MLP neurons of a small language model. Each row is named by its layer, matrix (gate and up: input weights) and neuron, and shows model dimensions 0-127. Each number is 500 + 25 x the weight over its row's rms, rounded and kept within 0 to 999. Numbers have three digits each. A neuron's up and down rows have the sign that makes its largest values positive.
A block is one neuron, or neurons of one layer that tend to fire together. After each block is what it responds to, as a language model described it from the Wikipedia text at the highest values.

L17.gate60:535495481460485493518546532531488505509521495530511490514486524483488563489512444522537485577513534518500457493533501476469508481502506469527481465468518509511519475506527474495511474510502499509449487512479511521522543529521488465472468513489475495516450490498501485525483538519530524499482480511514487519510464504533530501516494470512474494476509509535484532508483467524532458514497
L17.up60:500491516504516547490545501486497474482493516493511530537463508515499493501536458524527497488523477496516510509501506486502460534503483535522470472463493492511470545524491507529477471482483475541503471545475546523550522532505510428473511553512523492507507510498515515518485462509477519477512510499567467484567497454494508506506513541460495490519497484542516523495505523505498493501502
L17.gate77:485507497487515507501503503489518500469452480499464517507485546509540567502504492519473497521511511496488483529493472549558487494504511542527525539506448548499460486446524499491482519497522539512485500519532493512512498489480532506459510501482453494509483460457524503452479506543501494482499536475504462522528502478539526508520474537530487452517506513515516536532477514497431526495474
L17.up77:497550466498475473514540511527531500489472463468452487504525512494519544483454502519471496502505496488522500485503496532525515484499478511469455537518495511514492479483491493469490458476487483507475512481503488498559520506523525511470523477519564531467494484526503516492491519562511486481477489518502522547476468457518483502521494519447523552516476460494488516526472525464524509548506
L17.gate84:516482504498468523506496490450489504486508507508493531519492495466544478462513479477523484473494516438487510490519541535454505493475526487470457514532485508488527531476458499565493502522477515477538483492512466486508474480494539505483513501485504517524546503444467481483474502494478494534481490497472521505482478492529512545491502510513536512494524506494502525534448469522518555496522
L17.up84:511504500595520540482483538465500511468482520517491487581489515506507496492540508484474466463517514510496500486556534539516489451478474517488532502479568544454508507521471518521502531538471475492496529509464499465519470456481489474464495488496536514502473500509506447497499501506505523463487477493485525491492505472550533489500501521459473536546499508523512500495481503465498475522518
L17.gate99:515479486500511492527551496509452457462454532465528491485502482522497493520499496498551499526555551507502515507464502505505543501550483449485474487509475464472514548483497483527507490442491485495501479476474485518510465511537505461509515496549529481506524464503531485524518506529469561522498482499483471467496511510473514481512443511491484477501507470503505501523539495511514546494527
L17.up99:533520506479491535491528493499491486545523568495531541489500478445504453458479507502517562530536493516510493488548478472480504473525459497504495527519488528525522508511527519524505522502455492497539526498534493528535472490523524525486509508537496494540496503471476509510504542459489491529494538490524539506502542493501497487485517491554493497494491501502465466507532525532488481531527
L17.gate104:530525458452501467500518509494516510483481529481506523476518492470533520520545475533493482523498469514449516513515462515515501529500461506516461463542485442513485528475490526494531490510468509496548507466470507487507495459504512451497477546496544503552489447496524472482518531512461533503451505526497470520530497507503500505562512518497483487520481496468507530497470492460484477503455
L17.up104:496517508547478452495549530509500523493485460479527525489520528494451518517556522503511475537487463495486540499524500478501479521501482490498490505478431501502490532560487512499471513455513501489464502535456503536526488545476517500473465496503508485485491495491523494472467524494505522493462547521486500522523517532522538524515489478566523486507489497480518540528448490533495458544504
L17.gate170:502465484511453502477509532501490463489527462525512503499471536508477497487499446503460515530510452486443506510488478524459547479535513505563470513545483444508499517486522528475506459488512507538534489520476466519501527497509499506504543537505463550490509475423515497535487471529527535562492540522467477511524463517514521501541517511442461487507474511449476494495501484499469536474467
L17.up170:555539485534452533460500484516515501509490516497559509543499527468553441511487488478475488520448508538493522513509510505498523510522505497506489507499471527534475511471474527466520501478462526489470502542544515501493534498464498452508533503536487508492466465498472507499547490540505468507525514527503531509540505457549521502511489482448507498547519548481496507515534459506478498533471
L17.gate251:460502430496476477516496530512525502519494510552526484498479521464489468481509459497521556486453492506461468519503471499484507527469508495538491529496507507494507508501512508502486453479511486539533539505504475503488511489536490526536505497487515510505520546483481491520518520498484506480466546498499491498539491500513540558506459493489482488512488531499509520513486492495506479539518
L17.up251:529491548506538494483493537522486477473479530478483496510543492528458526524480517505532526484464508482475498486509519505475501533486502520523497502517517509500436433476501513510481505481474511474518513425460486496554503515516486489494483469478545464524510510480474480511494514517511491533513489450545525499529505511512531520454471512501510488516452508495504478481488468460512519496489
L17.gate294:483512462503474492505464507509527485504490520473490536484479515489492540505488467523516526482537486513468494465460496472515544496520508533527460516491501498489434470454502527467466492523496473507504491503476476498538526502454525510481547496516498494489491449511488511484525484545495511560482478516489462472513557507569536535492485542487455491479482542465552503486512487498479485513490
L17.up294:417480467518432484482540456511509450533479499494501508522518507532488507508489489489536520524514512481469526490514550540485483509466504534495510493562497524453472509482509512486502513511474495511506493492484515471501464490518516529514522478488519493508505480481507503506507487510504468521510494534463545531486497495519515533485516478498486509489511484548524485466497441478503485491469
Opening parenthesis after names

L8.gate273:527523484509463497496524493479485496505494491487514515531515469475486454497528533510481511523467516528468513476547508454486500523472490475503500539485509508458534541479500477514542487512447485455495501529539520518507467514512483510514514480514498503524466526503538481497508474485499510530513475494504475519509432489510451506486494477485495511455507541481493491517528475452519547528506
L8.up273:525503493503481473551528474467509522525534502532512494537513503525535464515529480472455483439493501515504509518487477499485469478463521477476478544475505498524499499516499525519478509496526512453478478506494543491483527470480441478514474484518505533531472500510504525534475467486508517479516494515483493510505548448515483500532504479527527501463454501511475517520503524505510502486480
L8.gate332:491505492495534490470512501459495505511518531507513505468525498532455520552482484507494526467433485528533510506487501487504519481502536530508538522499470493460553548514511535513534545518470482530551471453499499480540495479425466465510484461479472487482462486500458464482558490495532514482496496457485477527552500491532490510504522456518491510485482529486542502522515498495460521507551
L8.up332:533462502505493475506503510511526564448483490484520478473530496503449479567510493495470532528482489445522529499491470485464488496494504513512512509502507508520491512485526479514513455447492461521482515498502467535493486495470466502498504468505512515504521468497464483505455454531497526470475517532455515469494478495515504512529492457515514505476497539517485523503472507550488481515555
Digit after thousands comma

L12.gate16:544499485492581482508519490480495522497491524497478497554488524467485474490519494489508506499528488509468512489542515488541515533515529510516524536494491534498484538526478477511481527531460503479503488479491461516485451483438523494490478449505518524468501515469475516511497489490526547507535490482497548488511555458462516510470464490501506507518457488501550499470496509477534500501464
L12.up16:514522470474564473484511510529496510481510554493523525505501523505488490501507517465516504489504492512453499473496504508504494519461528497498488535476509519527510520489519466478507507510439561485484490478481447467528526484504504517473497471485499482466530532450492484515531484502507477514489499500510495501566537491514465509479468448499500530478446449482527532503541500479526511460535
L12.gate32:537513497507496490486483481488522512493513525500527495470466500537488532509549511497512519555521483503474553486500517461520487519440480511500481539506462505548485509520499573483511492505477466495515495449477466530496487523457477486494480513528502492499486470535495504518465480537549521480496459474481559517497517500474492462507489495503500493474496523464478524482499500491496494516499
L12.up32:524546516497514518534476502509539509485491477536505489517495502488518475528479566493510482497498509533447458482523522502514449475500512530512502507527511525480483495495565507511484509504473497521515482431502490509509518511511492514499554514494528513506511537503514528530443527501565555476511484502492513501485521468472511489483527487533504466464504511428481517486451481525480484503500
L12.gate208:454460495467475551484499504502522497527498521528495506490525514526513551481537535474484512497517493528515522509533501515499511528537483461441488469519457521529539496520530507493487492465476523483460566524462488558497468509544436498492458528514528490485464480486473534505533521494518516497504479529485545524540491538486494496492513474459543487523520499493497510484486505525522515540498
L12.up208:496493544490509484483521518501486557502510545516495451512507468515489489536528524512492506510472459495498489492536519471487517533528530501516480487508451522495552485517480529480563507522477460503535480504465491515514525487448515492494486498483518500489489494522450507501458510524533513462536491499503527510483513509528467480517528513533485474480509480496485457498507496539472511505501
L12.gate363:469498525507497505554534512499536481486522477492510518456535554511536503464537505453473543506484488511428527470531495495499499492502514493511467509482530542525459509503502473503520520542503503499503525428539494543497497530480508480500537480518505481514495536479488442499513546568508499461509491500508529539545512477464509506494500483466500513520498492478532526511567517451505464490479
L12.up363:454536493553518529522513490508506524536529500476535495494535529527504490508534519511481526551522446509497480511524484502522526471464496522512493508511500502513506509517526498503467513518539527526474469512505506488519451536495515505462506503506498476508536536522485484546497512533509543468520455512552525534502488493508520544510479504498443507476517508497496498554552516504500533516492
Predictable next tokens

L17.gate4:483515498488466535471508529468499516485480496520537540516508481514475496517454515512518536505494486531450507481511470488495504512498514516547525512493495531512497487483514529537538475418536502489510526506549537515506500503483484503535494491520526527512502494544513500439517522472465517483515507481539459493547488499514514485502486528538521477529494527523510514513509506481465487505491
L17.up4:526533489505546527532569509509484487536492519446513469515494475510486493530519524473511518536526504476499480512536456498471531470539485485518521468522485525487475495532499517519524549512463476445526522512470492468514547527459548503516500451534518498506533519507471500446517468473520464498488504521494510506517476485494502492521550471473526524478511487507547480490531560438501465475463
L17.gate35:457475525469507504480494500488483525505520504484536478563457482509501524523558482509488476566517498457447485445506541536510497488497515486478490453513485528497505493514496526502502533511451480496489478507547503490500479524515508528499521510507534467530490434490521515507490474477470539516483493528482509486505482504523500480492517500526548528491547496550485519452454495480491501481448
L17.up35:483517497472470499488506556524502523494490498485491480497446492448528492481519524492526495472533516522475492494518526461536503451459494485537501502503542519511453494462561472453507527510519484507548525502508482489467496512481521485502479505531492534492472516526516504499547514484476487533508466504531511498515490474508500500499539509551437508463519471461491483481486505501546527484482
L17.gate120:547489442502476496481571476485537477493456514489471503510501495489482468525520486491487486477549483479450488450515457469504527524515502526508501501556485470470465496520525518493530510502545493492536527461490541531479490541513510505517542524457488481510524519495472492495489488452495527474530484498501493504521526511495520532491485524474458517504536493468538486471496451487478520509489
L17.up120:490533529491520523472463493515533535476505496474498474509484471479498483453486533506503473481544506433515469498523498505467491503490489482481510516508472499503510484497500460470505525523471564469455516486460470520481515524478462489488551505481510451506474470489447494466516482517470533518462498497448513477523493461510532512518473493473527495517538486534518498518488517510517505537478
L17.gate153:488490504515481455477526501521475461474505535482500468510511479504508517510503492487511512466513535514483493530492535529495512504523486524531515460464497480502486485515510486490491490492486519475531548459514484488502492480524548511560486547466514503461509496465503541467524461470475518503477433447536483507510511517524527524455504518461541450484509471469498499487485508465503469473515
L17.up153:486500509472529518484512475514538545506511505491494533485482502465529472502519518509497496507514498540471549521470519498511523496513466500498461487489477530531524541525494498582479507501488462468524445464481484502491525497468551518468488500493489519526492490490531499533515446468475510507485489487529486524517482511531530500545512483455510506529475493470496493488474453523525495550497
L17.gate158:491504464494506507488479491470486576479532470502478507552475499470469511507494511466513516510495525498475523482512499521452549457530443480536456516516488485508487501483515506488481475508512495511474525468532544561520525505458461520472500468510496484532488506501508536479482513515525535497499490507508515470531470505499501497466538563475448506510496508486534524510515469463556580551504
L17.up158:548529496456518463492491498489525585527521451521549513488507499505492502469491506486535498522543482490461526467513493482511493543504485555468516477509530519491458498514478507495487512474514518516458497510472509490513525481481497510559533530535505540565501486508498516438515506506508501477489467444516536496501521500532557513478510476463472464500510467457524517482464510522504462512461
L17.gate243:458491513466518542513480523451522516495516469462508542519539497506523528520503557485493450523521520528529484480504521522489505468521497499490462480490513492527483504477523528420524499502486467540505507534543485476463541536521535446539480546554487519487486505518463503474482535511507509500516493521530455521501497475486504494509516456472500512498464512539507533490518468493503497483517
L17.up243:519448526506439487468502507481448514495556523467489542479486486484482488550475485505503515457512503512499501489489544489497560515508481528447522500481465497508514447492496484523450458489512478493453493504501504532459520540490499506515485502516495492467480545514498483515492521544532492522500514532500515482529499461514484492451495519511516450465492498512487498484478463492502480514477
L17.gate336:451463498473472456503511490458512518513475496518493455486505522466461514552483518495474512504534476494503498512456500491491491469488510526495533475471514511523499477475531474519476486475487507498482511517487513461502520476492503507528535542489551499531551508517488506514521517513530551466508480523476498447531486482476474539474504450530479549506523502506518460461466536496440458479481
L17.up336:457519505501512513477551515474507482519533472496491475496484482527500502510482542530536529485519462511480461539514481443492493479528523531498557489502506514487526540455473512515485496499542496442461536510482477470531518517479512514552487481506513505477494489487510495522480452468541529484542493491495479486522486435433494522510516532488527541516488474501535505533491479515506491534453
L17.gate338:525522491491562511545484510477491483553523485472509506492454447503532502507493457492483518457466493512431511463490473469497489502517506453505472501524496511480501495528505489497484484440531468493500529514541486480462468496576498476552455507529510502495501509501496519503486469521485545523477539452495479487521496497533476505517445516507505488500456498464480522516519466455518475497491
L17.up338:470507501511512500536474478513500431478511472531512467500493476504497482489519538489483527480502491547467508527515527474511503510481479473467482460517492498500485456505494478522453488464481498500507501530531551471483522470501508512509500515538507524498501542512496528561500472540511492524551470492470525506520480470521538460469453471471513483503489496514527506536485490471493488500487
Title quotes and mid-word pieces